MLP neurons of a small language model. Each row is named by its layer, matrix (gate and up: input weights) and neuron, and shows model dimensions 144-239. Each number is 128 + 32 x the weight over its row's rms, rounded and kept within 0 to 255. Numbers have three digits each. A neuron's up and down rows have the sign that makes its largest values positive.
Before each neuron's rows, "fires after" lists the tokens most often just before its 100 highest values on Wikipedia text that the model never trained on.

fires after: " ", "0", ".", " ("
L6.gate101:161110171117108068105123142167161145101091109130114122128146120125130072145104150137148106131169146105113167163170095163174131111098188072190135122086131117149165137117148130155147186115062156114082128103079128147122141120150198166164181109106107202126142109152041107173097105132122178125
L6.up101:124113147165080125129141090161163141124106155138159108126112145169177135150163164109138095151106106097088132116223105162108167076176154126168133119090143092156078119132151100108120123121158159080124165114150140093084119084141188166138143086174177125117139107112143156177110137086152096170

fires after: ",", "6", "5", "7", "0", "9"
L3.gate213:171113136114142148122149139154102153073157119143083121120112144157168137107155103144111120078158110121121119143170141120121160087156173141098170096094108125204147158188120076108054119179122173131126141189127173127159145033099137137142191150102147143103133179123157170180153123140070121105
L3.up213:127086094097193140118146130150125142113122123143080172116078109142116132134141133128108078139124159122091159172177082133119164080175181156139128144110078104165130143127157097163101140122142131157074056110134119105158151114100128126123188155136144109100119148171085118202087095165125137095

fires after: " ", " (", "arg"
L3.gate226:168132164142163090126063162150138098120081062171098158130135142114142070049126124161160119150142101142112127138156164091069150115149143074061110135147077169150115146149076183091169133160112146066092115148105101142121153105138153109121079114118143144101118149139153202045103089148122150102
L3.up226:101115126160115115145142191147152192128171151179084081087138096123134168103151149114166183144154146142125097149070143118088130106154154138112102096143185117173147135167077155161142143158139174083126170138111117046149123113165146121175132120124105148156146151157082127126107129121108160176

fires after: "0", "9", "8"
L7.gate171:103084140152104123200077139125163124099129139149150120133113137076155120093153058111172171119126144143156132141163111087138182095091107136148103165140137119168124178129059186160095163124126111089094142131117145111153014169153123137111157144091154099093097111110137132173106105155075177151
L7.up171:094142130070112162110121136101105120109099145208170099151165144136101109135102157128102090081159115117167124166177094182119170093094128154144139113089126161154114127176150119204088114161125123139112080140091082102117147083159066131111125119120084159161101092115132223129070091133129117160

fires after: " |", " Sep"
L3.gate855:085123157067095154150150136109195093152095126139134082136116164137153072133117116144144143106209073109058076158141115128120117107098166160132156159121097084186152161150111101101180095147129118067156179107120110160173099118117192147047110143108142078071119120103102130137047078147107066148
L3.up855:095144134138147089087167130164079098116138084115118151106119112133167101119097062148129100208074084170144151117124126148109153162072131199137115221068079166139148141094180134092090137146143135112117140115177181134097131129104116145119176143128158102168176165143137084057184125132091115097

fires after: " ", " (", "–", "1"
L7.gate1243:051051107137112137098093072162149125121163200183144082028131137105161125100130136053122117080119158058087160141123129122144125095055104108145063170147142143155155172120188142125160089106145088127064128142164086148064146105186125139101117116128149145117151111127130089098149100116116056118
L7.up1243:185144127104165148144116134107130185176156101097134086136059128110102162129089109152161126105131094105187105176163104151112128169096156181129103124106135113096125146140133137110112111140104129118143183157104145130159078103117113123143115138047150124124080113150135120107156105121144127110

fires after: " "
L3.gate938:149154149101100118082142177113147102105082126159098088156156115101052146136135058138106159096054099160156117098116127122126168105099141071154143097141109165162107107133142082109141128112136167141064092084149098179170166111106128179092113099163117117066146174120132152116112125149111070156
L3.up938:117112122126106096099099126096143093109138150020090116191149188128177115177096113117122153084106121122073166097153142115062191125124126133082094125087181115124131144148135160075167135170142127184137145116156083154123071088143120150158138110144170099126158131114147161148120162139088159105

fires after: "\n", "0", "-"
L3.gate232:091180146098099166108119155144137171129129123144121115165106163114086115143085135148118131140133151167093149174142130161119105149108121172135118141160102121118150155108114107111148160137159168134130137121117163104117149152113120109152137148127079135142154174138093173109201173114123155152
L3.up232:110159119094153148236127137131150215143102157154137160168134113091114065067152125142088152123140147111147158154124112184148195130137155082109106127120130169138182179121161155100075124087118101166085141113105117143129150137107108138090170079080097163122151090163119073156141117111125179097

fires after: "9", "8", ",", "6", "7"
L6.gate1001:077123133088137163168117109139140114100115206156158132166136093027081134107097156099094130096118191169132155105096085131108158127123163122128138114119124142146085135098112138138159101213124162124134126078091135089128085196204113149153110125122150214055170144179128105053179070143097151107
L6.up1001:081117160126135061091105158086168132155129154141205135177135153093150143083109089075164147101137150115100098179110142165156207120127109120129175139100112130174149112125116088144108156123139087102093098108100168107150131139077162177084099117133154205090143124140175106107146132141153146161

fires after: "1", "2", "0", "9", " ", "–"
L6.gate298:102162099152103168108135160102122094112168105162157105174132136140160148181097155131095099120070059142092182120198138131151103108120192076170103131132154062162140191133072077073142119151148189151115113093129106165118171179182102093138154117146129158112205182153097123126124129124110121159
L6.up298:093130126100134172136136082163115124122124160161107124072081162082103070185103191137153122134104111040047123057164094135114113117116151123153061053136154145134112099143176177108118136135161135188123154058127139108080154202177144136143160155182142129151103085073139136066086167106098152121

fires after: ",", " New", " in"
L7.gate1396:093097105063151073089139181135101154129165127141131144111156145124189176094079113184140098093168107089132138147194120135097206158108086129120118150123124082138116140172079079154163103133134132121168111142119155091109138134150151147124165179151102120116159120117166119098131152140065146121
L7.up1396:146158116126172162138115154134064100115083105146145122121116121136086122090102193147136186123157145086111173138144110124091155110102122225143097107111113179135188122122142149093123142134094132126161101058148068120116126128116114200112152074088152116074135100157123142132119094056069180133

fires after: " |", ",", "-", " ;"
L3.gate1139:105135118101115157047136159134117061154124132121136135179097079166063168134102166105150130134108078174096097126140171101105151159129166155155103127136146095139202112090077091154162142122150068156100084147119115116126104126171140138073158159161086133140109112061107105110153192084121083104
L3.up1139:121137054121186128122181072124108194104154089096163143111163089167124126120103067121169095151177132072151113124165136096138132130124081143165154116145152149122154119121146091178130093159079106142085160132138097114094135097123151125143160097033095210129160105084101190153155124117149066096

fires after: "9", "8", "4", "6", "0"
L6.gate468:054096177090112111176095100110118111070139162160116122143104184120176148147093131168152117161139109161141113180106089122125137016100079108135130130118142114146110206133120093133065162144094149109122182112139074152155120192150117176108090113114121119090115148105095107102100098114159139178
L6.up468:125170109149177085090161136119131105089055093114126184083131093112145150091137085127104126109081108126121146075106152129113133128094099151112149126115114121101131150159142198170129166075104101114120061147157151094101184109185152180104145118200167124084135133168148155099140143087124151166

fires after: "9", ",", "′", "7", "8", "0"
L7.gate959:112108130170149122177146154097180092117150129114115037159155102126172090166144167134170140135174123125206154135076100103119091133159086149131139069119105097149049110097131178128131157123129110108142109051058162061128171138123136174126095123157083144041149132138110108097094099112169170136
L7.up959:109081133149123173108139175129173123116161152131100062129128149074142146162169087155156223115102184158180096142082099158138124093143074140213156120172100110166087166108141169109106167107132110181118166099161157104138163090109121182187166155085053126064126131095160140114131112095135099126

fires after: " |", "-", "|"
L3.gate358:085109150052085177096182155143142136161164181148144114188171159117140096137150159153174120169180154133147175060113145156143191121102176137101118148101058082174136121118105104102044112130137113110143094166145099104149150117124138129089124120094141186160155085145118106127090152147135098116
L3.up358:092185114094165143129177123137117161148136154053145143131155156120098101119139022107126131134107139100142117112130117109091160087100125095087138187068113156129154141141155164096097102174107119172131144143125118156160130129105086101102151108109178149145177140090142082096159107126125110140

fires after: " ", "1", "\n", "2", " |", "–"
L7.gate882:114185119160096108067152144119130126098117129131119113153061114143050121164067170095096174123124154108143149071159109134162147134129121087121144131155134155112151148101159137181094166164099101178148087051088081126196122104161084162200127071159141102094118145147082126116095129116127109177
L7.up882:181157124189168110142103077164116166124108145100139122139174134116151167167144163170120091146113126135124126154196152195132127163180088084111153137134111125114120106112111122086076158216065140162060112087074140178160129101130138162086090129107111084143099075167147133159142093137099147087

fires after: " ", "iang"
L3.gate337:114103149119097045157100099136106108135143120136076084129161144131119156156098165174110076094155122138132135116121165144147134153188160106123108142123174097179104103152126084133119098155086170079144099131160141117114138141170136083143081140157136123108113186070138141099117106101164155177
L3.up337:115149169084090095169106100118040073102123151100130075099139060118139131142172065175125106078104098073124131074105131116074127142133117107102091092171180151155097118119130133122182023129136061150157116083144120139116040148135123128190115092200147108125167141143140160121132113124121099114

fires after: "1", " ", "2", " $", " a", "3"
L6.gate110:133112164103148156108158087126107160161173213119157142134157106160084107124124134160141124130161161134138130080119075246106080126075140112109103067107092179106094130084178106106111141089067142217177153107083158154150154111076109113179121092185089148104140124060126162115162142107106124107
L6.up110:121101113137179113113124088125111111155115159144141149173139078112170170153140091168079102110090147110159097135141143118094101145149128128134137155110132145119148161137115140107168131063086095160148162123144129179106079069119189093147137136145179137113188144155149112222163150118125128131

fires after: " ", ",", " and"
L3.gate354:090098103148158094098127131181129105174176118117151142111168102104122186138098157147124158091094119103131114188144082162109138107143152132147111163162117090150125162150098132120140156097128044087183031167155145119115181090158147135111163161082122091131127106132076066101150144070050112167
L3.up354:142147120108087150121086148164090133167108140065096166122128113152124092129084126145140103105130160140160133183137094123133137172141115141152137124152159134139140130150167172108150085166145166104165104121162185184165137133100133160083103159054113108172081105145128131094087096104150134102

fires after: "1", " ", "2", "4", "–", "3"
L7.gate548:130101159136136113144139132129079137134095161143096153131170162127070105167172087153146122125104140126161173104157095100127142100151113188117046154130109085154081078097126136156133127000171136089088109095114130178073095130063119167118156104126114211100093128166113104193137094143074071132
L7.up548:171054164103098087068118141128164115094067105068099065139131113158120156207103141150128100169154131076122099192115165133096093100122105159170130097109108071131121157135165176115104137113116159172065138117116113133150146128150095170173134092107068112090154110130104162158157075122142135092

fires after: "\n", " ", ":", " |"
L7.gate913:140174097116093176185170159213163099108162148075188138099170149140124148112126107124082168135168139091140200124103134151130130201099162116106199084171080136154081131104116117134068152139088137161146163105085181151124087116139148063146150143095130149116164157141112124165155097146120151166
L7.up913:102089098056098142085135082134138163138117112081128061179116170103100095175130088081073137144146213131131096118134122055111097148135094057130149193161188149167120153133083127076156078127082131132084126148185138105216107119132096148114146156083141058179125151169172085123186164214129059122

fires after: "9", " col", " a"
L3.gate1340:114130163139125109148125101151136147073194158152131165167140109100064122093160094094133158132120126054149128173144130200140128110125099128096111126115122145121131120053179091164121115174167120150157110138167122144128046167096102136130111077069112110146126053150136138159159128099155111095
L3.up1340:083118075088113188126094155097136071138169161127151107108105119157087069109180091107115155123134186106114093189162166119181103172131103128143140132140190187112177161104103169102091115123155096136091181083117117179103098104134149100120139136083056197171129113192153098197078180122148089134

fires after: "–", "2", "|", "9", " ", "1"
L7.gate985:092124070144151158101098125183069119153162127104086101109107164090098102124139103145065122178111113146056162069097155127194151109152144088128108163175160110214156152120069078096171100067119066123120119106166117164134150143154111110131053132131154147140126170111163156053122151101116115126
L7.up985:111093156157196108169115184157105095090171085153118133104119136131136109154148198138089142107162092135088156088103140106111189161096139170179064152200147114122022168179102169134134126118131115132170143144128116114107179138120104076120057154170066153150086138157102174157145134145099104115

fires after: "\n", " \"", "-", "==", " ("
L3.gate620:110085089155093161117212144081080114150087155047149113122112131135156081163105129147133145096132164153142102142119167192163089137163185158163167093085092098094101063112098182111077150140141166092070124098139142037173133116126178145140118083095111161152140144067124182138131164165125160152
L3.up620:110139144135155146091116142193116125213116087135085160121104136146178094163144105144139079125117149161176100154134148153180112144100124104106184130059135191075121087124163082140104125164115139084096114097147100096111162082167103157158139115127155113171198171143121176161133124195095121104

fires after: " ", "0", "3", "4", "7", "5"
L6.gate70:104167132105156118126099122118109161094085123145179149110180148109100115085102095189098143070129121170113101137120136164144164120073150098137122083148110080134197133098133168168169142156130137178111143100168162102124086091165153128083143129123088154081141158147162040075116134104126092104
L6.up70:140107074131156101144107126101097175106125162108068109114146126121097110182081135169140078126124118141135153093122108112177185156107101152117095086172131108111147140152092098052184114129120093101154173096171130135124130155123173095103137148165105127158161104170141136179073101158178160112

fires after: " ", "–"
L3.gate694:175132160177097088135146140103138103118114061081081168093172108122142175136072126102129108146119118108123099132128164151165121158120099122076114122150164153135112142130094085120126151140107161161061120146120128125110182148147135136147077135159153156076159109105102100140162171139078164073
L3.up694:153125162197091162141124094089121105170188111118095173128150075079136056083106154183139126145186128123113145103146102116143072158168147126158096050156137164130112120143115097074101130142150171173125155155112142167113203093200116190147106095128221111086123153081141117110135121127116156125

fires after: " ", " (", " $", "-", " £"
L3.gate503:075163070090107135130102169036153114099134146119152080106065139149157156141163133153101114131132161126134197088127127126155112166098153141146170117133176162119110100148190063089158094125102127116151114077176148122113168078135126112149122069116077132135117089108082138112122142147129129185
L3.up503:185107116102140161130076126166136109140155082138170165152098089166172131094154101156113115092105085146095085115140134093130117162156130145128098135085117161112117133167131109152165059140137130079129106154142081083120112113125126113115174165080122085155075089144150114141121157116164102085